{
  "d_mlp": 704,
  "activation": "swiglu",
  "norm_place": "pre",
  "positions": "rope",
  "optimizer": "adam_variant",
  "lr": 0.00102,
  "decay_fraction": 0.622,
  "seq_len": 512,
  "dataset": "wikipedia_en"
}
MLP neurons of a small language model. Each row is named by its layer, matrix (gate and up: input weights) and neuron, and shows model dimensions 32-127. Each number is 128 + 24 x the weight over its row's rms, rounded and kept within 0 to 255. Numbers have three digits each. A neuron's up and down rows have the sign that makes its largest values positive.
Before each neuron's rows, "fires in" lists the words (lower case) most often at its 100 highest values on Wikipedia text that the model never trained on.

fires in: "in", "took"
L10.gate217:128143097158115101128165132129113133116179106130154145145149109106139135121131127117151169071105165139115120117119118138089138135086125099122118085098137110132147110148123110103145138072144133161136168149115201127094111121116102125112122141138097102148095122110164129136149109104178117147
L10.up217:152150127164124151124137140127089149115140082107123168126156111141132112159105147110136098111146159138125071077116113131129142167146124111114103106135138138141128127162119170141114141153125172102089136162119149165158123107100093117116129099092153130140150078141108138112115120125100150110

fires in: "january", "october", "july", "february", "augustus", "november"
L5.gate452:127139098097151106150129121190146132158106146153130108140109124117147089115122155144142128168074163107127178127160104137097122137122164123078145140132099155078119130122111126127137084119131124040110132140129092135143154141115111115134110179157127127083142119156097114102086135120174137152
L5.up452:117118109133115102080119140134168147139147154080127115088138115139067176117141192173134111172118120105142102181138129130111097165160127126095121138131146107118131117154166106127112126129089123119125129149152091183170119133124124112148085132141178115129153110109105136167185110149086119150

fires in: "and", "their", "team", "special", "or"
L5.gate205:135152196098131130173109139111136136170126152108147113093085122126140137101101130112168121131083139119117145107087103132195109119126105116125133123147148115129097160163103130125156098087139142147142092139126111138116102126156147156156127168159116148120098120119106109155153173149151138174
L5.up205:068178166119136121158176084110158132160144133167180158087150123134125122138096108180136092158123121153119107121148122142097069142113150110121111136126152162085133100137101136139154109121122105105147092108113140111131152125100114122127108121155112136092117098154156130136159140159125124134

fires in: "south", "north", "east", "lower", "middle", "1st"
L5.gate175:158132127141137164129144105160127121128144134132123108142100144122145137104076083166206149110109107115113142131155129116133109098118186101150077082148184117119149100113125123130140113107174127132085143130110127159149126134114099096125107117146121149149121096110160132156118141118143145097
L5.up175:143082146126159102112161091111123120145090139118146133159126126125122086125150120142122093167113151079110118143155098118116119117072159156123153148198174125114084148112141170143119135135121139088117127121125092160113168128099148107147112124142139114102128082109136102122092147108116168147

fires in: "february", "january", "augustus", "ft", "march", "october"
L2.gate473:148087158110116101097145073147171180114133147158157128154210112098165126123137109120176142174133138142116159116114088132164169123119107090113118105126145149146122104116153128126110141169115143160125188121135121100113146128140098125127131094143175127101123094144128149088136115145135120122
L2.up473:155087113164130090144126147124192162123124116124085120114134125130141166123166149145137158137142121125154135120096092169131132130157107109130103102102089063174136113135136133124117116132134159151144150135110128142179113134095162161106147137107149115122096123131162161123093129092138071172

fires in: "he", "who", "had", "with", "syrian", "zenki"
L9.gate283:084157121105158114111186125194139147082218114108115163125147138137173088116098166148136125148153146119125095126131139134093125172149103187117142178118136105114153127116125122112134116130144157142141146084123141128152148148178161144107102154123131143120100136133145083106147164109099130102
L9.up283:106160150152116130078133089116130164116121097125107131109174112096157111049104120098153102107100134133114104112127088148146120132145105139128104104119118155150159121116105125123123061111111114136147164110116104128154147150125151138122134137118131100131105120111148162130164135099128202083

fires in: "august", "march", "3", "july", "october"
L10.gate531:181119122123143102133120157119125103137150144121141156115116155081122119141089147148094138142138128100133114134077096131122149098108119113108141147138138120155131164082087121149117131063123189146113164131179105145138111122086112134089090127161141133089169119125120119138110129170137116129
L10.up531:134097144127098103139124118088118159141166155126134125119139104186063126083111168125143159148140125094148124161162167137117167149164089121131117120141117154167130124097160133145100141115100141121110119128139107123103117105103097118148162103156122146136114124106125076142131108127137129155

fires in: "this", "that", "a", "to", "squantum", "medal"
L5.gate341:158097129103131121140113149126116140126089121087121100132105116129108141146105114116189134131153109180092104142106120151101098131123125122141102157110132124193117132112159144127117115127087147135135128178149114140110127128127132105095151046132141107174137151139146145139123099124123176125
L5.up341:091123120116134146154121133120110109104102115135143121149151186123119118139103112103141105140110138145128107095138125139109151179130139111114139124122168128117105137138173122078117106126109104131112146103151121118137105124136058083151149128100127071109129122138121137151103084145093158101

fires in: "a", "mass"
L10.gate511:148140147114104105160154143120174129147144084142105144103140095125107129101134146140138137101101141127145130143144151149103127108091144139163108150117108087148100145131123135136133091151147155139118140138162130136149116125142180114155156115155138130136151111168147135151155130136092125124
L10.up511:121144107123110109131152095108093151149108138154150118105141109132140088126084149161124117143122132135095146146120145103125092111098146201137119111082150124107150144101140143140073147124103136124134150152096141125140134073158111141138119147111149150154129128124125118091082148138146163124

fires in: "that", "each", "this", "telephone", "godmother", "mother"
L5.gate279:127108160125158111077163144130102111126135127132093180144180126136094152141123129153183136148150089180137105163124168163136109121141162110164130146074175156142109161154131106127136127103105118156155114114115129113150146141130127070157146129155165146141120114154147123114151112120151172131
L5.up279:164155161143133102153133094080154120097118125113099140136133172129122162126136120103110134105134115143105102150137093118110147113137121106138143156095130129132164115101139151120089104120133124109132083105149155098144137095124111085168153099139132132124171154148148097130143117113160177123

fires in: "most", "as", "while", "mostly", "there"
L5.gate690:121118137134125124151147131128142097118112088180104157091127141114149111128082090126156169144111110130118145129081151120122088113111158088148130090147090143115100129155125133159139146129174108138119117128191123152109139122133155094106112133090133091109149150113110150156093111140124123110
L5.up690:150101103151123136159113183126124104123113104181106135120116098112178125078103146105117119113125134123127134101115119102187181098162132166128112072169116083108122135128152109115133129137094108141133133107130134138131127119167127150087120152147115154149154124104112149104164135103142109119

fires in: "to", "would", "obtained"
L10.gate540:112153135138132092111081146113122170138125112139130143153107168110186126137118159126181140154133080088128144087089137139190131161128117155135129135129135146097129114123140107127125145078107197131105086130117158145110140160108114108130088074118081115159133092080120128116138129111121105141
L10.up540:113126094148147091151133139150117127139121132187177157152167127131119113129120102095106115107167140112095147123147118118109094157139154108138136114121162070166136138121105110142116142137115149136149118110158100146132151074163091071130183135118104115121109127114152158134129174096130107133

fires in: "a", "divisions", "spent"
L6.gate261:112148128140130115128169159151123131130120085109133157116139096160106137124154122145177086097142109126132104120158154175153126129131103136172110140105134128146104142142170103127200123140192098158154163134133150131141111165085172148145134095152122124144125118078169132090112130112113147145
L6.up261:092113149134137129151095144108110155154173131138123131068142155190113129156124133160170130088097136102148121135134120138158129146136106150114083172098150098122110080113152161106130179109135136161143181157145147114096125135106135141120156128121135123140141113102153148150126149175101076125

fires in: "his", "her", "the", "their"
L9.gate66:079126069131134117106206091110130137106129112111150164108140119135141102123119095144070130118166144146116148090102112115107107163116085125136097127118182115112119161153127098123149161124165147099096091120126161121154189119121140107122143182138139140145154131171126089147127155126097114162
L9.up66:115145153180106152086147177169141141113118112126152139140109135156116131117080160177099102098110181123124110107135143128134163117137108143159127089138123149113109133165102095113155141116127164121126133135135127100178169096091136090143113165158142097168094156125145151170131167142121119092

fires in: "all", "both", "some", "each", "most", "other"
L9.gate507:120161125071106141137131125146131104139135088146127133126144123132146144118135079135162117187130100161124187144118161169075118128147150083136113138181187114142123143152145116198151110091095169109162107122140171135113080132104124126121125118140140112122118144102119120126147140129145150109
L9.up507:124135104191131146105118148111161082109128123134142112131111095116113132174154094111135147117139143126135128107121147157139146149093123117135132135062115111168140118149168150149108140121119091175117142096158125136091103161126109121138118122138137108103138122144128135132134141149137137109

fires in: "in", "until", "since", "on"
L8.gate331:127145121175162117143161145158118106082158123148173158104115104134128118119117131140160124153125177130128144140138120116093139109160142123166127069132148147125128149119120132155150116116098113142144166108074126157129108177132128167077161123103140121108139064107138132118132106117083099174
L8.up331:129139110168154128166127137136092096076201139131120095150086136130138111130137143141154111165116120131120120126143113135100122138090127139135151101157116158112153143114121172148125135077137111107115132145127116135145143118129135108127171129170106146058193145111139072100134119123114125148

fires in: "s", "in", "his", "her", "mathematics"
L8.gate354:129149141124143118143129147067161114091125108140122143114168133129128126119129104130109152157128160100107147064130129110143124142131128141120122193095127166138128106113143131122134132119146117144147117109113136110134128159097143125101157167081153133121086123141111126125095132146095137139
L8.up354:176114137145171093142108107128150112179120098117143126126166125129139097091164097149130151139134089177132180133156120129122127142123111125147113125133125148138154107118142095087135146116122129141167150101088190113115165095077079140113119098091149171145110084138102112141107121135111120106

fires in: "which", "and", "but", "that"
L9.gate326:122100135093160102123165167125150149119163151169154147122129169132137163112141157119151150130180151157108160098096158125090118093137080110110127114146132146126125083125078128069164115072177129148149100137082187173150125136149141118100124086156091153140132128095131144152124118100104135102
L9.up326:130139099114175144124150137109175145137150155153175177116121122089151178095103161134154129129178150084167124119115107096134083116169087132116059107127135130141146128099176129058123104112149127118154132120114138129109121105152131108139136136152138149123150138150129142109125130107146126105

fires in: "that", "sefirot", "believed"
L5.gate465:148121143123090123159146157118123142104144117155110122120131139102134130115120110141106093142097128133150118109144102120138116134109096185169112138142186135162130123097152125133171130114107138183106088130134079135138082127153134129117089144126120125148139138157147165119168108115125138108
L5.up465:112108136147112139117133172155117157136115111109099128153130134130133112128132056140105147178145106166117123090134091145128105113136104125174143130143139122136180115122119074121090091154137134134118142088123151108066130171160128165063127111100120140102128154159090119117121094081139141156

fires in: "like", "more", "most", "main", "mother", "godmother"
L2.gate279:152102152124168181116130096121070131117156106142151097166117100150129108112152106140158112135120141131137080155123123135184130110095112016144158163180110115107113135127136140121154138100173125116162114126132168151121145076116128088150133111156093141128120093110128110084083139146138128144
L2.up279:110086112126162096173157129154157157118147058107128129084122161123112100131132158142123139109101141097157100132135128087098150151093099157160099161132126161158130099178110111137139151144144092139118075090129138118121120135137129098150109148141116182141135130163141139150140142091128117143

fires in: "and", "there", "some", "least", "main"
L5.gate543:104127111134103113134141158126122130127133078163146109124163076112143169137121145130153139088132128114128113114154100156088151128154116144119134139102130098138135113121119104105121143112164118086134103132166123120102116139143093132130102165167105139146131158128126191103113159122118115131
L5.up543:148133131098088109155089102143101138095109124101101118132140071099135140112151207135167125140097169109134114130079164128080127117125113076147075139144134129113110142117133188151148094169132109102119108117139136154108110156156099103122140147194155113171135104116125117112140128098104136132

fires in: "an", "weeks", "anthems"
L9.gate626:129121141097120112140110143095129049132103102133167131132129152145144120136168122128192115131128105127127122105139158144134121088138164091134140086183145157114173121148107119135143150129141147194111158134137145152099135113076135127087097124138170156085135102138142152109145152114121141161
L9.up626:115146170142093130083159142143136136104186134135128108110173114123134147129097085126122122150145129164136109152107137148109139138130114100138107137141139169093120145161095136142134087159164126123106132144148185076147089139159114138173136126125191106131106093076112157147127121093123128157

fires in: "to", "would", "was", "could"
L9.gate171:085155136154102120160131158142132147142140088125139120168164122165113179129127144136124106085129136124105087116095098149131104111134119116178119137110099120156160130115135106124133143116133134086116110135173096108130141138116157117153141117131159104118170117150080094128130134162146099155
L9.up171:146127111143127114070137111108150133184159118137121174138168115156107127113132134132145123144136128115136133126110094136132135134102102150113123111092125112195149136143166119124130135132142128172091110131111142109127118107131108064124152099110135112102124125058105181128077086141135132122

fires in: "the", "an", "another", "in"
L9.gate223:159103166139137089156139112107136148122129119081126135133141106029127100129130109158163150167170128087136088057147136104105097170077111129122123137130114108120091122091140135089173125124145126143133097147122134098124135117115101152126122139162146048104106122108107128090138143130128133100
L9.up223:125092123127097132101114162113152095122127151115165135111138158121102155122163079162131121081181106118121131146136093110112101128150165099109133159162171148145110157142151101118154091148102098138104101178126121136107083131157158098134103121134120166116103145139151071092097161124152155153

fires in: "in", "on", "of", "with"
L10.gate13:175134084108142127120108102163106120082130141167108108098117124129133144137127171121116143151131144097106114090133123129089143127126090166158130131102125130126130152119097129118138095129170139148073121147169167167118122105108094113108114095111137131128108117126109120093160127138136135162
L10.up13:155127114124141106160142139140109110096145116136096077107124159152083148168119093119111147121106116131104168095149079150129130114106073132132126156136108168076162109150083152119149154120176110158117147134099124185144156119147167106158131088106100114126130137100138114115149120125120136120

fires in: "after", "when", "very", "if", "more", "since"
L9.gate575:129118127127156173136175130140143119156089146131179152109121089139124109126116120111134129127146105086106148137131126145124106153120114062141134121133126135166149118121108097083133111159142112125141166085088108143084093150128141145138136116112186154124105099161100090148119094139154082159
L9.up575:113149101138116192124132108116101167135148114123118125126140109118104118085113149165105170141118100120088142101124103145098116132085134113138098135156163157124178152105171093132129113122127116155124159120112146121132147148093200110127066101103127142120120089096118077125173147131106142153

fires in: "in", "of", "band", "greater"
L9.gate397:125158107125145159130143119097110153104096116120122163163113105159135104140116141113146110127121136099130136109111135162100162134172125123111105116133114134112147137102170143101120105098120153106154106176165112172130149114149141119137124094147135127085110175113121121093128124130160159107
L9.up397:138116116137130144119084127158098159116128078122132126086189129147193159163063119147169073154147142075116162101127136136123099151124124138160109142120108110082135164090129125142135140127143103121134082127151124100173122118107101138135111112101147166127105131106138120149116127115121105097

fires in: "be", "been", "are", "is"
L10.gate647:147137133167118168141125162122140108136122094103131169134136145129101081109101135121161132136107127127127122121136078095141118147118135086085092136087149099139119141102129093166143118129135127189142125106114136107077151133121167126113120153124135170126173067096109125118112138109129136150
L10.up647:162069093150114175136106114147123140160094161125114093144087131113079142148105092120142201168112081135128118105108137143124102181138145106116130151136082103138138100123101093121146146135112150146158133113104098099152150145145124123118049149120143113162114103135133119134195128133132115133

fires in: "south", "east", "north", "west", "last"
L2.gate633:124103111130142140153122141108133134150131133133164132134120130158125128146130114162105178100104162093096154146170178109152095115156125154129161109162178139082125124133112161154131145055109116142132145103129123137126135105146150134126142107159082123097117083119123107130147155168095125153
L2.up633:149142107157110133148128137121143130148091147151130125172103089105114141088107135143145091112105132081136151151140134127122120110102135141095101117120123080131126113103132097150095124099135157168166115181175134123166103122136116107178059128157144099137131126104123113126141112141116144154

fires in: "and"
L6.gate275:113115139081140088126134086133145152149124137121146153122092123138165130115131091181159129143135103108135134118112121146132143129115163167116124124173146126113155124123048135159157109113152096094129147145157154122118099176154145129110094073138146170115125126095118135141172152125134149178
L6.up275:154112111129190155132119137110147152154106134105124112173147100146168075089110106128119152117104130165132129098154122084121128165113103125149079093150096125122093099111115116128149137137142145157096144140121078109101149112149109101129135146074146169157118139123088132091144117132093171127

fires in: "an", "analysis"
L8.gate140:109105150150124124110099163127168111114162139106104133172109147103169130152110124126110102081157133104122165104160110127162110145119114120115117145121124163150136139124133100131136126111142120140111158176115159127130186152118127150154134133115127135167083122131112171174147138091138118133
L8.up140:131118122178125090124114134135167124129171134113074156095144122141104068124116131153102131108158127129112133126136095137113122127154131099101123096130140152115149123133139111141145141096064163146143105136129121126122116122108159134130072147127099178121148110130123124089128147126114162090

fires in: "as", "became", "called", "named", "of"
L9.gate586:148116096141113162150131146128152168173154136110133104082119121158126111154102111148163090097081138111138136085129149115151116135101081116119098133152144141145163117154128112137117122169147117109133163143123106129116104180134164137116138147109139137113160212092120105127106138074112115142
L9.up586:157183129138126146114118089138110143118143137124145105115115123130125107122125141146105142142113159163149153063115157114143139129183091153151138062181107130140146129161158165122096142075131102084134102144118117164167148099134105136146119156157126128119163165147085116081120127136112137147

fires in: "was", "2020", "been", "2021", "2022"
L10.gate133:106158096153132121116114103072152127115177134124114138125112148161134154150116117130099130097132132140122141140145122124127151123127153145096145083137139128125178133117104134116121127097124147142149157101152132161082142126143142162138172145098159117131126143124110101186159106145089176067
L10.up133:116126148147092156180166156125136161121106153137131114108096123138114085118137095134143102105124137171132135082151115120144126101136123128134096106179166135201128120171091137101134114111159112072112139112136129148144128132145135100112094129091141133156143123110141159113153104093162144090

fires in: "that"
L5.gate218:153122130143090141118147155140108161121129060103116107169132143120143169134086076145118124100163185144112104122110089109160106121134118136166115100143138136120127135108175165068155131051120139142150085101136177125142072130124122148086095141079110141172100123167133086081154104112133136137
L5.up218:144146122105149125122140085150129197119147129129090093125118130117140145109076142165153135111140111117110138141110117106155115117132146097155113133136175153121115149177076167123106146122135106154118117115124166152183102136131138095113139156137128136124122155127109155137158101143134129098

fires in: "that", "had", "who", "which", "two"
L8.gate432:093128174075113124138158142143113120142146123138097133130138113124143136123147129136141146173126112126144168154092083122121139137134148096123114191158131112109147111126095139114127104093126123132165124109130126165136108150117170085139152129128127143124139126105123091096153115125140149104
L8.up432:127125183130160142170161118122132114122113123118118132168095118102117098119107129073074125117157124150136113154090122125156131124121115131123091103173113153128110124127143156105106174103170135131129134148110122109170115192142170129133132096151123149148133122133093122135102140114115135083

fires in: "i", "we", "you", "its", "if", "it"
L9.gate157:128165096087126136118150130144136132127162119159128125142117146138173168136126135115101158139133132127135126099105152099119136132091145158120118123139139158171101141151151136117136084105135151164116144123124118154142169144120185095127169143093097120112073127145129160151148101079158147131
L9.up157:129089152085145094138144139136120111120162136134124136161156158097118113079180169102152129111140085147139162136073143127110148165145109120136154119176113132062126136123120106132132141099134160116086137128142119117130144142092142147141158174106124165125139174143124094163134093085175140129

fires in: "as", "appointed", "former", "signed", "named", "became"
L5.gate653:150101131124088167105121141109145115123133145139151166106142155136118124145115123134160149102105146137126136114129134114130105136121079158120129148132123139149148159126134130101158130118124145173180141142123127155094137114148141111091139132067141138118129190099110125080159126112104077125
L5.up653:167126099127102121107143114087117119138138111148181116141082105139115131132134128120117166117117121145142088094126086112076110121133140160109083101133128153146134124129111139141139119124112135109146132169130167200107120133145132148134138114123123105111123145097137148106152142122089136124